Weights of a small GPT-style language model, trained from scratch on English Wikipedia.
Training: a variant of Muon for these matrices, 422M tokens, 6435 steps.
MLP neurons of a small language model. Each row is named by its layer, matrix (up: input weights) and neuron, and shows model dimensions 32-223. Each number is 128 + 24 x the weight over its row's rms, rounded and kept within 0 to 255. Numbers have three digits each.
After each neuron's rows, "fires after" lists the tokens most often just before its 100 highest values on Wikipedia text that the model never trained on.

L2.up105:129173103124113121148143160133093129166162136089132088114117157136180158146131109147121191109149135092186165113122111135118139143144154135111078117115111121100128168111133124104155142112104148170132084127101125115175148129136153144116116108093112117124123162119149136118147129172117117138089129121142155118103086118124109153117163148118120111097158137163144158120144113102155100087137123074146120115145141106138082143093112112125084104124139111171157106150115144139129205104077114123144157128092157130063120077132175129123122140150120130125173148113142143145108094149147115153
fires after: " f", " F", ",", "s"

L2.up607:097163109133109123105099095137145139122118107110155132135105111121148084149196156168127119131120101154176091122118123160108135112129123091135114129132142120140146113119147087184160101130085120102120169128090127128124092135139108125128140128129157149129146143131142101149095166147164158071166104111135110079113147133104165153160096135143107109127157111130087118128151111089121162092141106145104109133106080149105134161123153140134124119109150088142066143148104100142172188132094097127118130179150126125089088110135153119126113148147086126119152140107169123142106130155111144138
fires after: " J", " s", " S", " M", " v"

L2.up814:147140120148137088114115103123110144111112118158110108158126135103134121138140131155158136129152097165140136128167182119105160135126122130136114176099105118129136138116097149094070133138132140112106138140124113144106111090166127151136123105125122141153110117078123094166148131128111142166068181086119148169127133139087147111129107131124150187115141122082144148113102175076110126097151149116100109154141154063127150143089115121115128117150103166092151137111136069098156172148132138080116154166119081120126153126097150156122135124151108098154110099095167157152162097143150099163
fires after: "-", " \"", " (", " W", " the", " "

L2.up738:122149145134116105143123098095119140122096143105138146113112116107103167139132138159135173118134125113118137127112099111080167112133149154149107105125098142130119131129126120104134106110151144077127156138105089129109155115120104163138145130093110121162115181156134139127103103180120121116141129154097124122115121134132120102151152162171092128095133066116108133109123141102139135140103139139156167126152143126095116147109143173085150194089140150168103132120087148090149158076110168077156136102145119102117195102112147130115089163123150144089160149137156175162176149149128152105
fires after: " L", "L", " l", " f"

L6.up758:146157122127084150143096081097124114131130116140110150095135097138124099113108103144111113170119127113145136104113101167109107104129143101152139115116097113133123140158102118198155134117100098122126126164152166083094096127101114108149096137151121126086125132093137132120132167106122130155159152143138183094135133123114087140129127167165152082146163115116100119083137071136148100131074122101134146093124141145152090116162161120132120093099147104106120131143108106123206087149171119152164120128084125142130113088143132127173157173085135156083120159124120119124105124130178161140
fires after: "ar", "e", " pe", "t", "er"

L2.up61:168123098131089163100117126116118134130154129112130120127109135085120113126144126156162122159118112115140134144105183157070156131139189101158141120116116152123113087135157169146146095097083089145146108095151080158132126102123083107136130154123045116119110144167119138117160179128173162166137161142138135119126187162100130168150105173123142119094135144132158144176144148066110114116097097096092158144158108089144112131130136169104157128108147150115142121099111130138115104139060144137153156120120100104107125137109126173140109150093159160144112106155136110141150113137104131149
fires after: " p", " P", "p", " l", " was"

L2.up297:149119114150109130122089158125118160123143170138145120150128091140131117130140144084152156171124104153111110116091158091151138149101147133123120127146126145137145127165099168114139163144152142135118123158133133101103129096122119152088133133118086094121107111134116124121098142104098145151114150140160173142123140140108102181124139144117170114145115149146123130140051114133128139117147139131088106137120115111124093143106162163123097165158118112129151094147131114129105163099126110172094202179173127149108167121148127092120080101094122135081121111096112162058182137112080112153
fires after: " C", " c", "c", "C"

L2.up718:120140064107099174131119148172118108142183123130106152121141105102156139115120112150092116157144127078104151106063126126099119111105106134116138100154131165106102193126149138150163174140111173129114108115149114117166146133140130157101117112147119124077188122136124081163114126140158112124161124159163125112080142156100075089146142133148109123136104110148118128146110121131109131152098079119130125087089143129138138130104157140123115166130108144094123131109147123146121119128104124117164160162066136147108114112142122145154130143113115122164076136130145139139132167136163110116
fires after: " S", " V", " v", "v", "erv", " me"

L6.up763:111148111139155153162148200160085111132154146136139150093141121126104109103140144152151139143152112119114147113139147111116194144092124110116141155108114132106120116111141126094091089116183123136132096129100103140138128149095157124140190164108112097122120172141135119159173170119117147090087180117119135105101153109149135129171133083115128106116125101125172088151123134145123141137148135102093111109137112141137142182114104111186143099137144109148079118111144104165137105153091106138145129153188125127161132114125114128120126122116172149115115126125109120103120090135129203134
fires after: " sy", "p", "y", "ro", "ib", "e"

L6.up218:070085138115107055119120113139124098166089152105130107109137111156132095144120165126119091160125141168125136132134140141140124094155115091169145163172112164143121138078113134103106112135130127098106130128119150150162132104126182126142103124129150138070102109131122159144119116125142115092168129179085193136158127151135104128135157128142158096125096156144129114107172122121137119144131103104120136091099114152111147137112137102141111124075135157145097137085154101117127095119152127121152146123124121164147116138134158120158136161105128150087120149117140127170124157116147143133
fires after: "an", "at", "u", "o", "al", "ar"

L2.up280:090120113127050108139097127163139127174143117093107144145142111130155124130142145090153169131137139058124153174120150111075151097164140095086135081111112101109132097145177126141086092125123111132141136150127119120109153077136131174131124156122148099122144164132151117124121108162128135127119184160129103095142116147131123106132122125140127128115126084146120157114100094126129138110095169157153113124155144132106134137149181170127132149073153134161130126099117103112109142137109165136114128116120125132107150113149160145137173155109169109131150137114104146134126186165125155134
fires after: " l", " L"

L2.up34:154147123101117142129093115163130163148123143126121078129107134096124117125104100145135103110146141103150133123108128108102090109104135081124102119107116171154089138154109147160110122172125127128152148107122168129116101133129134135150113132146164120098087112071141122131136162160130077105144119161126155095144148162078108095178184107129120108120114123126147121125115165104120147168137104084147108151107141133150101111114153097111108173152129156126170147143110120111158176156158107152147131140124143147138120147141113106112175148160086144165104114108141176091170151126191148101
fires after: "v", " V", "erm", "em"

L2.up204:102147129102183122120149124164136130099126170087167130161108104163122105116150122134151128106121138150107125094148142104119108116144132154122131153161111095138140145191117139118127130140142131139146132122090101145139143123157100129082128145143125112107120145094119108150139110120127125131125127136124133141114134133149071157109143116091130099126116114149166141132135073153121125115157172139130125135131104115117092124165166176107114070186191126129179122104086134116106156151118097099140189099137095139173109116129132116128090137079120138166151159134104113110129055097127106120
fires after: " d", " c", " cl", "oc", " C"

L6.up119:144120150139133076169105135122132155120131139118132100114102101149124137121103118112137119094162155119123116124153142079139139101114124102120184099109142097117172135159133089139164147113122191140123105153182131150115150144084112065110141151113131153142127121090156095116120130097134144142125152102107123065156144106131085132151142119149138107142101107119142098177096070110172159085167137141161116155128117129149138124112087164143096116163121104115117158108115130093125140097132163138131137153102150084092117148180125132121127144141142111121078096108108126192128133143095117165
fires after: " S", " s", " r", " be", "i", "s"

L6.up625:121129117156126119128106139126143123057167107135117134132106141116114130135156146153130121147116142100112109145176123130131125150125155120182198167101147126130105160153121143140140136114141129104079137154146097122130119102128105145150142106152100106123155108117127097111094151081107095124073142161166141118112135162130120103127146126159157173103116181076118123139144120129102144149139137137137172137155136108117116109137134093133131133122139126104185140107148124120147101072108125125119173098130136059192112122101111095100108140155143100119162114167097137151125160138152123155
fires after: " ", "t", "em", " ("

L2.up792:118120095143139123131142140157136109125139128091122113174117125152102164103118123151091122096144102170153111093159105112126136125169139179151147132098101149129124137154106138134131104124133110090145131138094156148096174112131156130088111174164099121123150129092117125146096109122135167109173146130137135158115149155114129130090174167100110165142150079116168126173146122127128156147178174131129124101073133082165123111114115136064134099141156120097133151121095109137151155103130147110129141115162126186108156125139148153133123137148144114122113094156121136063122147117129089140
fires after: " C", " c", " K", " Ch", "an", "oc"

L6.up523:109124086112132092133186137182101126143132141106113157127129135159094108129125131133123140127140163129072172093103120136125112066085102096153156122106134166118114145094149133120085102093101148088153129146149117105122126122145126136118120179134141159103160115158181102095164161153118142150142115136100120152144158077102126134156110115135146152123155128134147106089109127131084121130099179109143145111101105128108135145113131130112141092128134131123120130130143108122132124108131159187163134094085093160142138133121131152194121092089153125122104182118153140147158144122149171124
fires after: "al", "at", " ch", " tr", "ab", " per"

L2.up66:126148101162173095119097153125124138127117083138157129163152084115154100113142175135109155099126185126125117160116106107120107118128094125135110150166095130154157109126176118091143111138107106103151132133129161113103134105101098114106138076129161134111135131136146136154087127131162124101145110195153115164110101102157168104146074096166151106102116149155148134126133126121150128098121111108111118141134108124117137134141139161110087158085160120089108160126144133137180160119124069154133158171120122097120126150107116143145084150156095094124096152131169112169158130143119140149
fires after: " S", " s", "S", "w", "ass"

L2.up440:089136130145142109088116130162125146126133139089112118103115175137124115164142098144149141089147115162114157145166193110047118102141138144126114124102153108129064138139124116125141116127166103133129152103133099153128132123119118128123130149117091102124104149111153150123100135145116097122161147148144116066113105161119105136134151173147091127148096086143144131146162149091136133135105107097139136153156164100092135156077151114123102156089163154099133134139131132144106157142108117143112126156132073088055135135152133150133117110158115135110116113129117166091150152138110160141
fires after: " l", " L", "l"

L6.up345:109155112098141122107138081064122117154147162131122127107146127153131130145155125159113147165145121120126154103103125125177126129147125130139101124144129166150115167098145158082128144137165150142133115142145122092138107139177103131141100119118132133139094146164122167079135102144167132129105129112116107127117119121143137114108142138085140139139171162134113109116110144139116140144110148116062134085106092131160083138090132112103154142138143112152117169116077147158098143105115137140148148108140117088110181083134185105151127079122123117131207086134117118150105134172143120110
fires after: " f", "2", "iv", "f", " F", "un"

L2.up980:175140125100139143099127139097118134151120127111127096099124124086128103131091136146093157159137102157089116101096119115153111117105128163096091146120114103125122123148088114121177134144125157097132152156131108136112154163090145192101144108143128129125131123142123142090123123160141105156169084172143113091098131158163111144087209116131102175131111148114135181112147175109129143127113121120141091126125123116153133108158140149189138162134138108126134123133139163089122139086168123138145119086138149136100134115139122152143102136187120114130119104109144146171097155143189159129
fires after: "f", "p", "ab", "l", "r", "F"

L6.up346:112146136103088152169121142140154127096157100118142126128158133110157173141119066119150104122096134113132117138145153135105174108162131100164116129110097082125127086147159117153157097083137108065132101130147143108119150119156107147121145133100091097136138145149126094125075131137107131111153128136152162112168131133134087112142166121100137113124139136123109079115144150149102142125107147162115172109143148086093104144127108150103156124090144174107118151123114119178112118093098160083132178136154115139135114133100103115125161136153145119141160150158109155128152175107163163078
fires after: " ", "|", " ("

L6.up86:148138122082108142106156148108107122134123121144124073116128079176127110120143107131162066071155133093137112111102130105133121176176137132119109135120146134160121184136152105135175172132123164147139107109128152171128111098114113123112117108133151079106124141089156132138125097169110112132135095127096143107165151101137119124123120160157137158155117122138119084124137138153089127117104112157144128098101178098157113101105162102112133141091111156075115131143148088115119123151137084112134157122123108148100134107178117146119122172146099120182105091136138123124110110173144114158
fires after: " v", "v", " was", " V", " b", " but"

L2.up121:132150113134121151138127117118142171121167116106132110159084120094085125121107090125114102130175099063149126115139142107087122169140109110174131155109113156132126140124126100118120105129095117135148144136129113165191160110124122126095117179126129104101133112095124077123129124151184091117089144130149132132116101151129103103120195129112157107107087120141118151153139173133128148109098105140127138116126157097120078146091138149120135112137124134145133175145129096094108111132149118112132177167077176127098088141141096172116146155150087145109135136115149100085143110095134119131
fires after: " V", "em", " The", "ore", "er"

L2.up100:125162120144119083138082080127120123136124128103148087132135130120112130093122137104136111109150104169146128110087108096123146147084137131187122152135119103130124116138164151111143138106106144110141124150145147121098112126142092148125129116112135098109079114154148106083104125126122125166140100100103152162126167142075172145152121117107096146086115139172129125122134093135155123115162136145070084166119125160115100152132121107102137146173136081171139167143118127110144136153096138146149176137127171139130166098124168075148139106115149137112142130168142151094129109110147159124
fires after: " M", " c", " m", " C", "M"

L6.up992:126119101126099187110125156110101122126135081127175128112134133119148104159111112119124166144116138135136142155149131085129119122129146153107134184134049134138144110140145097121172170142137116110121081154126069122161137135184118115155107131098140118161121162110127136124100121108083115118119109141109140105153156151122142157131122148144098151128107107107108154124158193111127168083152125164106161126052136144129103119129148126136106112122132139118086099157137120107090150140101141127125121118145097139104114122156151140139088088118132134129143125144104181146114145124136112123
fires after: " l", " f", "re", " L", "us", " ass"

L2.up114:093151154125098152115135115146101110091169131165169091152109085113132107109138160151130136115121163148135091137148152154120146146118152094131104139164144104143096123120138181148117130124114104108126147119126184168122118066175133166107166120088133128116159132155095142137113144096115097147122111130105108107145125087138133111096111153137103108142160093146155120146150126129167118162137124086141120142112114115148124144141173102116088133137143091131115159095147092104073125144168137094090121096128181186161135100145141135156145135139125096108120120152165172130106092116124122150
fires after: " m", " M", "m"

L2.up454:122135148122098091085133135131159134116113101155172141120131099101096137114136126122159102090157153080099120102121132116148146156094159159113099158163098133155142126133156149148102124094113122115138100147152160109055129097122188157114170134071109116120131142114164132134139138131149148181125118141150138122133128121097122152109101098116106148130123128124142118126121102116112131133203110106142150152094091115121146139117097156124140135184136131109140142114138092136125139084103139112124178090123136147131160111143189096148126090109175146122147109168119135139160110120094065131
fires after: " c", " C", " g", " M", " ind", " d"

L6.up865:137135130139110122151192171144080131101118105141152109111114139118138097133160131134113157126137126183190128135144074104141135115096152113120105207126154147121164135158156109143125100085079160116145179150149121097101145134138097161101109129099093122113072114132132142152153130145106130149140136121111126101105097146108161166141141143116184181139126146149099127134153164141121116145143121136104142109160094112099127109148131098104101129159126115168112150140128108106107133107084121124139147133107132092134147119145129122114112091173123126098144146142094187148127127128095149150
fires after: " M", " F", " C", " B", " T", " St"

L2.up580:141118121132102118099120151169145156117138091115134157138142106117127128134165145180084121117139103163130098160142137069118115151130129139112106155119119129108136118189142143168145126117112120108136104124105098123116088144115122160105152091099108086117097112109155130135127153134090144124195102176142143153164126182105098131079130140130126115139122122170125165078118107130124144115156131143128150090087126141187130144125141157110181076173105118131209125148125112140136165139123144144110145125137112144179148126096110111138110107133147117123148144141136126088127139121105095128
fires after: " C", " c", " D", " d", "C", "nd"

L2.up428:136052141160115151117166112154110153141110132184121104149103090144162114103112089099137153133136119146138078128166159141107131151137104109151175159130102100112145123080130108113131136150128127087161108122072136114124146106143139146109136076168133129113136151142108118146110090120162117092110132151130142159155101091124143119130142132184154155100117080115118153145140157073143165109122124090150153115085094170145139167133127116108112118125129107129110165139130113099133116132158081173124140133096164143115132130152138161080125154149112107145123193137128141140106087141154113141
fires after: " s", " S", "s", " w", "S"

L2.up974:139145148113146110137125126100120159135131134147076092161115117058149088167150119149175138123165125075141101106142136118066150156158106142180117178110128140120147083085115131136107144107117101137156095190125112154170098128145139108143127151147138146141115139141114097142140122146138139141081141131067105152140130149133125129142102124108145107140127086116122125118122164116107129112098148099145128129176125097136130107134151148123153143094112130130137124110185096142135141125120110101148112155117102094138154141164134188090154137133142117127159095130131117134163066137146140171
fires after: "-", " (", " The", " ", " \"", "ore"

L6.up437:107106145092128131154122103111146121116118104134141130151117149168107100127104184142120138156099130105153123128124103117090130100117139122153126120150145127146117122117117164160131108130146148147115139123115107161099113092093077160100125122140160117127190159137104147143093124123159136141131135150093144085110150142113088126117144103129094143104150096130145146085151145108087137125140114128109125158184084125112095149104163148153098155150128120140161138083114131128120110100165165156168122129161119132171116136139110139137194125176180110156120095151159138143132102156117161088
fires after: " comp", "form", " v", " m", "m"

L2.up46:148102120142113124107108154164091101138123155120131134163125112150139149128135162129109129121159089130132093138096150080142147119114142147115140124132117153088090089163109162113097183116116162150156146104074131114120088140182127157095124142118106095131115143125102121120133099121108134180120112145112137193116126129122157152093123115104080155149088132137140160109146135176126148124150120144116117125102100132174138163134143100124121134142063122110166167141144126140136177089116133107141152150155106143134152142138141083140108129142154149134140092125100187108135133148131089114
fires after: "c", " C", "C", " K", "ric", " bec"

L2.up486:102110106116118127118111126140148174135131126112114085132089155103159148152115122115159120125132113082148132097100145149128170148145110104121144139146101086118126117111099142067154147131098145075102117100126129126137158140115087135086103135143129149109155134173147123142149117145141148135174135155131161167082129144137159106116151136142124130110111110134103122133119121138117137084143158083087097128082106148140131115112112113185120117093154129195146118147102145115110117156077119090113163176138123126108152092141155161132120145134161118126111137110147110132174126133156126116
fires after: " s", " S", "S", "s"

L2.up896:150135077174136107104150120122124140105127122159175090137141131107127104133139137147162171128127188118147115175162115150103085131149123121116135148113085118113143101123135173167121142128095133119126135141102087143153113129126103133125128125131086107095109104121136108118138157089149089118170080119127169120138103093142138159107130091108130150152124092093144192146144140111132129138135136136149130129134141159050102123140123075149184151149119116092132133167123100124118131147114142084114149155118104112170105185143142111121100115105167113184137153140129108154134110122136126165
fires after: " T", "T", "t", " "

L6.up87:084110133116076148097143102092154077151099116099109138125140092148105103164141133163114139132149130184088098138153123122121165090152116107122148174090144132121134163131094151133188144148134126106100126145130140122161127095126162136147155127127181148125101182142159108140117132130097096130129125072131140172156144118145138134142120128101123140149118149100143110078143102111132145094111106149123096111146113100144149107146128131134133143135084107116118118123094106148083124131147124162139155154137130109128146121111143143133122118140156133170190123126132164122108145181134125123
fires after: "f", " f", "y", " |", " as", "un"

L2.up803:147165143172112180128170084105086172147124100126125127148126104115142090136111139113119170161147132125155103112132123149099151124194141171085164100112103115117118135089137129088116143137146089125133133155101131115129144134136129180148112153141139138124119191163103141090084116108151167142096118107141150130131146094091131106121130118165142144079110121137113126142108127157104136124095123108099091104111122145122127149083170163111103131195118145112127125106136157139162148090105095094165133123094093089135153119146132117140135153134124131158127150151171132175126126125170111097
fires after: " f", " N", " S", " F", " s"

L2.up338:098159129103113149139116151141125114103134139107122092093135096118127130167142121127125162116148126084119115123135142169151166132166160138139132126122160105079146135150127155130101146124122080155139116122120181144155105129165131136142186167063109121103128124099102109126107122165117147145140123169131133101133136121109118132124153124081076114121109122135079123117149089070110157129111101145128117140120105120099156129125187119145122188151108121090133141151122161131130136203131161127117154114118127112106094100141159101098146089120139090124121109126131172146157118120151138154
fires after: " m", " M", " cl", "M", " s"

L2.up188:150148158121167146098115105141086133117146130158130143150089094109167126115151097123163125143163083130103114128116158085128171096157160101145161153114115150146108115151095134126086161115138128117127096151133122139128110076148143115141121129154143138118133157109100118162154147099125143146118114154123157152120158108108127147119121164152130131095142113092139144145130145134125131077119087108146128120189173061165079119121149112066147148109123120129137126091108153124137170126136137119135140173098093114114153137136125140135112111179126098117111150122180139138151124101153077153
fires after: " (", "-", " Re", " ex", " S", "{"

L2.up777:107132125164087159121145152103123205158135137122104133133186118104133122164135125143119158136151157116170162102113091140157170151128107154151098082100083137136105125116133116163130128149128165122108164128141121125142148108134148118103110115117115139107133148142109178135112144077106147119111103120111084081078141110135147112133123099135155149154128128148117125100167198104136104069092143127076123099075131117128127114092127176120099103152154108144088141103134125147128150101101129137094140115159134122108148092112131102132113166128110123131156163096110138143119149137117181144
fires after: " F", " f", " B", " L", "F"

L6.up845:156100106141122127122111120109099099138169127088155155102124097141133133102076074125139127102144150129094168098164104175114109092137136110144121172145135147139087157124118149154100140103116117145147102096112136132083134097095155123144128137157092117137138170115128095097121135127157099072105132109111147173111163122168127141143122135129119122133114150153123121153100123137145115094086182089117173127138160145146117064147101139072125121139101100130090147141121101109151148150099122101113182167126113174139131125149118108142112170168113130077135148179119121164126120107144120161
fires after: "e", " ne", " pe", "a", " E", "ouse"

L2.up172:138139136130115172095119084104095157118147121123130167135108083115129120123114118159108166155113123136179132147141127148131137127142128112160127120147115142139119181087112125119141129136086133102081148090066121088129149127107113162122136112132113140135097192160122073144107145133118092160139149107177093119099093109152156127151159067129097151100173168160153147116159162136136135090102133095133102085132154158165087111104120141149075143139146134160104115128152107159149134118102082129144136108138129162098114090104160102138138131156115119134175151117110139136105119171089160132
fires after: " f", " F"

L2.up1021:150167162102156095127118159189118128165127143152109146106107121124157112112175156093157121155165128116135126104156180139103126102174166161171121144076104118115166122102099144094114140102181103119116130157106148158158144075152144150142134127154125145122127124111171125127133126134083143139059163144158150136161162117100150102123109141108136159117155101118122145114147147126121124105114139108100108096132135092123086104107159109110109125140118129119141138067159133128142126171155136123130102132128088093140151131097097155092145108152139073125149141132116096155143101136147128131
fires after: "-", " (", " \"", " "

L6.up91:118090117096153119122161164156113106112150142151084108153162131155098147089136105158159149108133142118116154151125111135100156116108111109155131162162132140106147102079121109114149122136069096120107155127129098168118110108101121133129114098098177139102119157156107124136106126148100156169171117141109118142120105164110130131127132185164130136110107088076093124153146113112136132128090113116117107137086129081123129114081125172164090137162131136134091154108093087113135108146116132136100150168112105110091139128132181139148104085143171096169076164153133130102119193152117147100
fires after: " s", " re", "us", "S", " M"

L2.up309:118127112128145152158082125176127154132145147125139122143125121128142125137121112135124111109133164144095174161112155084117165125118112131111120071140106140117133116107113134137136150171124125159125110159152080126130120137070155142090110145087136140132153139155145091104120151111132143144150086122149128164109119120150115135113169135101094102113121120157142167128143155123137157099106130154126138116136106118152106158073071131152126120144138149124146133145139115126113104096123123074150129134098116140145150153131148185111097146176137095154127156111116129203141127141094105124
fires after: " S", " s", "S", "f", " A"

L6.up44:099121116125094119132148151148089122123133164142156169120106151122097151124090135104117135142142124129140166130154142100141116103141122109123152148143122121129171115108130119119106115129123108131084114096102162130139135119117102104112128073128164111083115107137166100120108170120171102115124156145177140131103157113156137139142164110109136135161131127095117157169153100120110164120123076080154093175092130098150126160106130104120091132117153054123098153116140153132100101189105132153129151141117126124111112127101100149093057121149152127170149103149129157143108137087151122143
fires after: "s", "ath", "ad", "S", "w"

L2.up686:119117137133143115102128134131119115074130110157140116120123114112130127135121129139193178120151135143100177125115115133122125120130168103108111132087109109147116103178156134107164111075146163136150145112174103131115146083110143147101107171119144130152109158120143151071121115151110109094156131148087120121143121169126095134129103137143135137115127065084140110135153127089164157125095157166122185139109114175134126138132131128118160117114141110125107116108111142091086148127116124135137154149135093121082159111114109131112111158108152160126140172154093160115131158158123171103
fires after: " L", " l", " D", " d", "L", "D"

L2.up891:171131136091140162150152155129145136131142132131124143155128129078090107128076154143146117116108111098129102137109152129158123119140171153122157116126132097132137158110156128085186116142102110109158130108131138130101103106112128135070129136124104117110132124084124159131114116130130166140132164187141142095126176136159072103094134128132099135164097111100139137126135141087115109095146124089171082156151108137114111105114115167119111160167178133127100138115115106133180148133097149098147121155067138124119127102130136177116085130091137132167086114111147138174149102143176145117
fires after: "p", " s", " S", "P", "s"

L2.up973:123151125128104190095111135152104124124169141128114118131121124097133069144132131128138141183173153126110123111119064117121119091172165142177105105073109117178151157098162138103146154131144101118134131103155096137104122138116121168112122176107103097112142148136154126098085185100101113155135123164157153129130093143105106128147125129136114129143115117105160095130135112137122120142130147093106154129119087119120141148136153172116150149164133110132093116127084148124117152096134071141137114106109172130091131141105080134180134159167112140161163109148158173128113134140120141148
fires after: " f", " pl", " Pl", "pl", " J", " M"

L2.up937:173097132115109155133120170136126114084104133093125121163116135125115142130088143114132106158165144117095147120116124125079126103162172125159098132101142137143117114109162124081155130140171114192135152093113112120104134143145135138102140147130131113131173117170155156092112076136102102126136117126113124093135140172096077144120126096146109121157123132100158106161113150143121130133159124075160130179146119144075138081125185168180159150129154120155096146082113146110128118117128127139153130144155139130104124139159093124117128154120123167132144088152115149160143160159163132145
fires after: "pl", " Pl", "l", "v", " P", " Cl"

L2.up329:154124160124112149142151145138117130101148105109142131105125129135144106117129115146103139154188120177154108145133100108109171147119144136108089161117136105140148112130140105110170145097128106111074183100143137120104154093126128166124130157158133147111123138126085157140139179113134157069141101143157174102091149154106093114132089106130105127114130166115109142128118144129145105155134104110101097151074138199124115134106114112159131109177124163182152103172118149124113083129097105144110191157114122139135123098120146136162118089144149134177159115131143126119140114106112135173
fires after: " M", "M", " B"

L6.up141:108112137099126105125130113083144132102118127125144140124135093134153135108098122087122140114148138167137097135163160110106150172142162120093134111132130101118158189085145120129071122156132126176165133141149121157123120101142145158152143165144150117103120159115108105064079107067149131140140128099154085144137127132136144113111126184119104131107111149091124135139181080134144157111106139140102153109124138141114165087136132163094117164125131147159080132123087159149125109149123133103143129116102127106154140143154142118161107116087156140105137136132169149140145138106144152122
fires after: " M", " K", " S", " s", " B", " F"

L2.up534:125090119158159089122112101096147156131123151137148128147140155096141129148148156132135146146104138067138126187120125135081165132122126148124131098112125119136105142120139116166164059155150108145113140181153119152105146063149103167124120117112104111148124121107127135155149137116124111170143145108149142118110149114137109150148127116178105158141081095106130157152166161119111136118097123110132137129179090095111159138119146138143174137114151170182146148122160147100119116122131119102134108132152129093075140131122175163140129131111148116116123122114093126126161126122114110147
fires after: " l", " L"

L2.up291:105113126146146162164158151157094188074096153142127142138088104110130108092115116130149136143172121093131162130107123118139081137151127096133153111134158156078162103137159159112113122131104125143095128123115138113091140141095096120093160124149117146129140138139093178106117119124107176121131133146130133100142143088133082176087155146126119133133113145116136140095108147143126109131110125146081119100133116137138125097129141155077070130145163101161145122090131135090143146137123109124148139110110117148135118114125176178144126096158118115134120116167091133122120137147096108143
fires after: " D", "d", " d", "D"

L6.up907:114103140122109097100116151117123132109140114152116120127129101154097115135147131146128142139138109137096092101122120121108115167096140103131125169098128112104096137113080136128112117142112131133208138109099154152130120122132120128101140129125106123091136093166102108156111160169116143155163115117145109141146142117150140135091145149141120134117132169148124185100068158167113141142149148158113150140139164114116174152093143146142132138100145164123118118078164129133130112112106193145158148129127107128127139075130131148126139170167119117110133099132141148106122111105174161102
fires after: " p", "p", "c", "ab", "P", "ac"

L2.up558:090147112124169158158128120186149131114137125112103100120095098121133097120175135132128169171180121132117137110083152126136099126156143120142109128144114112175114140146167132105159137126131141129138096075086122157123144120078118167094177128114148165138143184160126155110112122131110165105139173113112136145159153131142109139130123137129124104122088142074136157132132102183092083136083153174117131150117103134149101116087115141103087145109097131129087128064094147134117120162160168144129130104114135152099173089096145126105129138161131120121105155128160119117125130117141123134
fires after: " d", " D", " v", " p"

L2.up86:175133139119101118130099132131139140134186152168119115130124120110135112149143102129181107123149155127122161110151144114102139090120137093149103137083135145130140117094092150108121162110132152103151095178170098134124120104181153156111155129139108136116171119118152168091140094134119095155114176162157120195138128089096153127133137087095155149072115104151161148096141135133136133096114130135124152141123129090116107109141146131091142150140135134134144140091163117154129119112174102160150083101135102109117136148134163142074118115127151099103140108132118106143174161100107099147
fires after: " (", "-", " \"", "/", "ious"

L2.up899:087165068137125114131120106125138133105156100129150121107111118104136128118066165098165145148131117056134114113115100146114094118118134107100125154164134090130090096124121167132141159095138107141119115114134149163163132126124102119110141111149134093102166125155092104146112097112148133130149151152142143109153149156134127151115143117130095138109111124131137101075172139141093143153109136133144103126133158115107174133167189111160110171103130148151099166130144111141130153138074115131136169185139168105101117114133154110099130117131165120121163132150160123145165123136139156174
fires after: " s", " m", " S", "m", "l"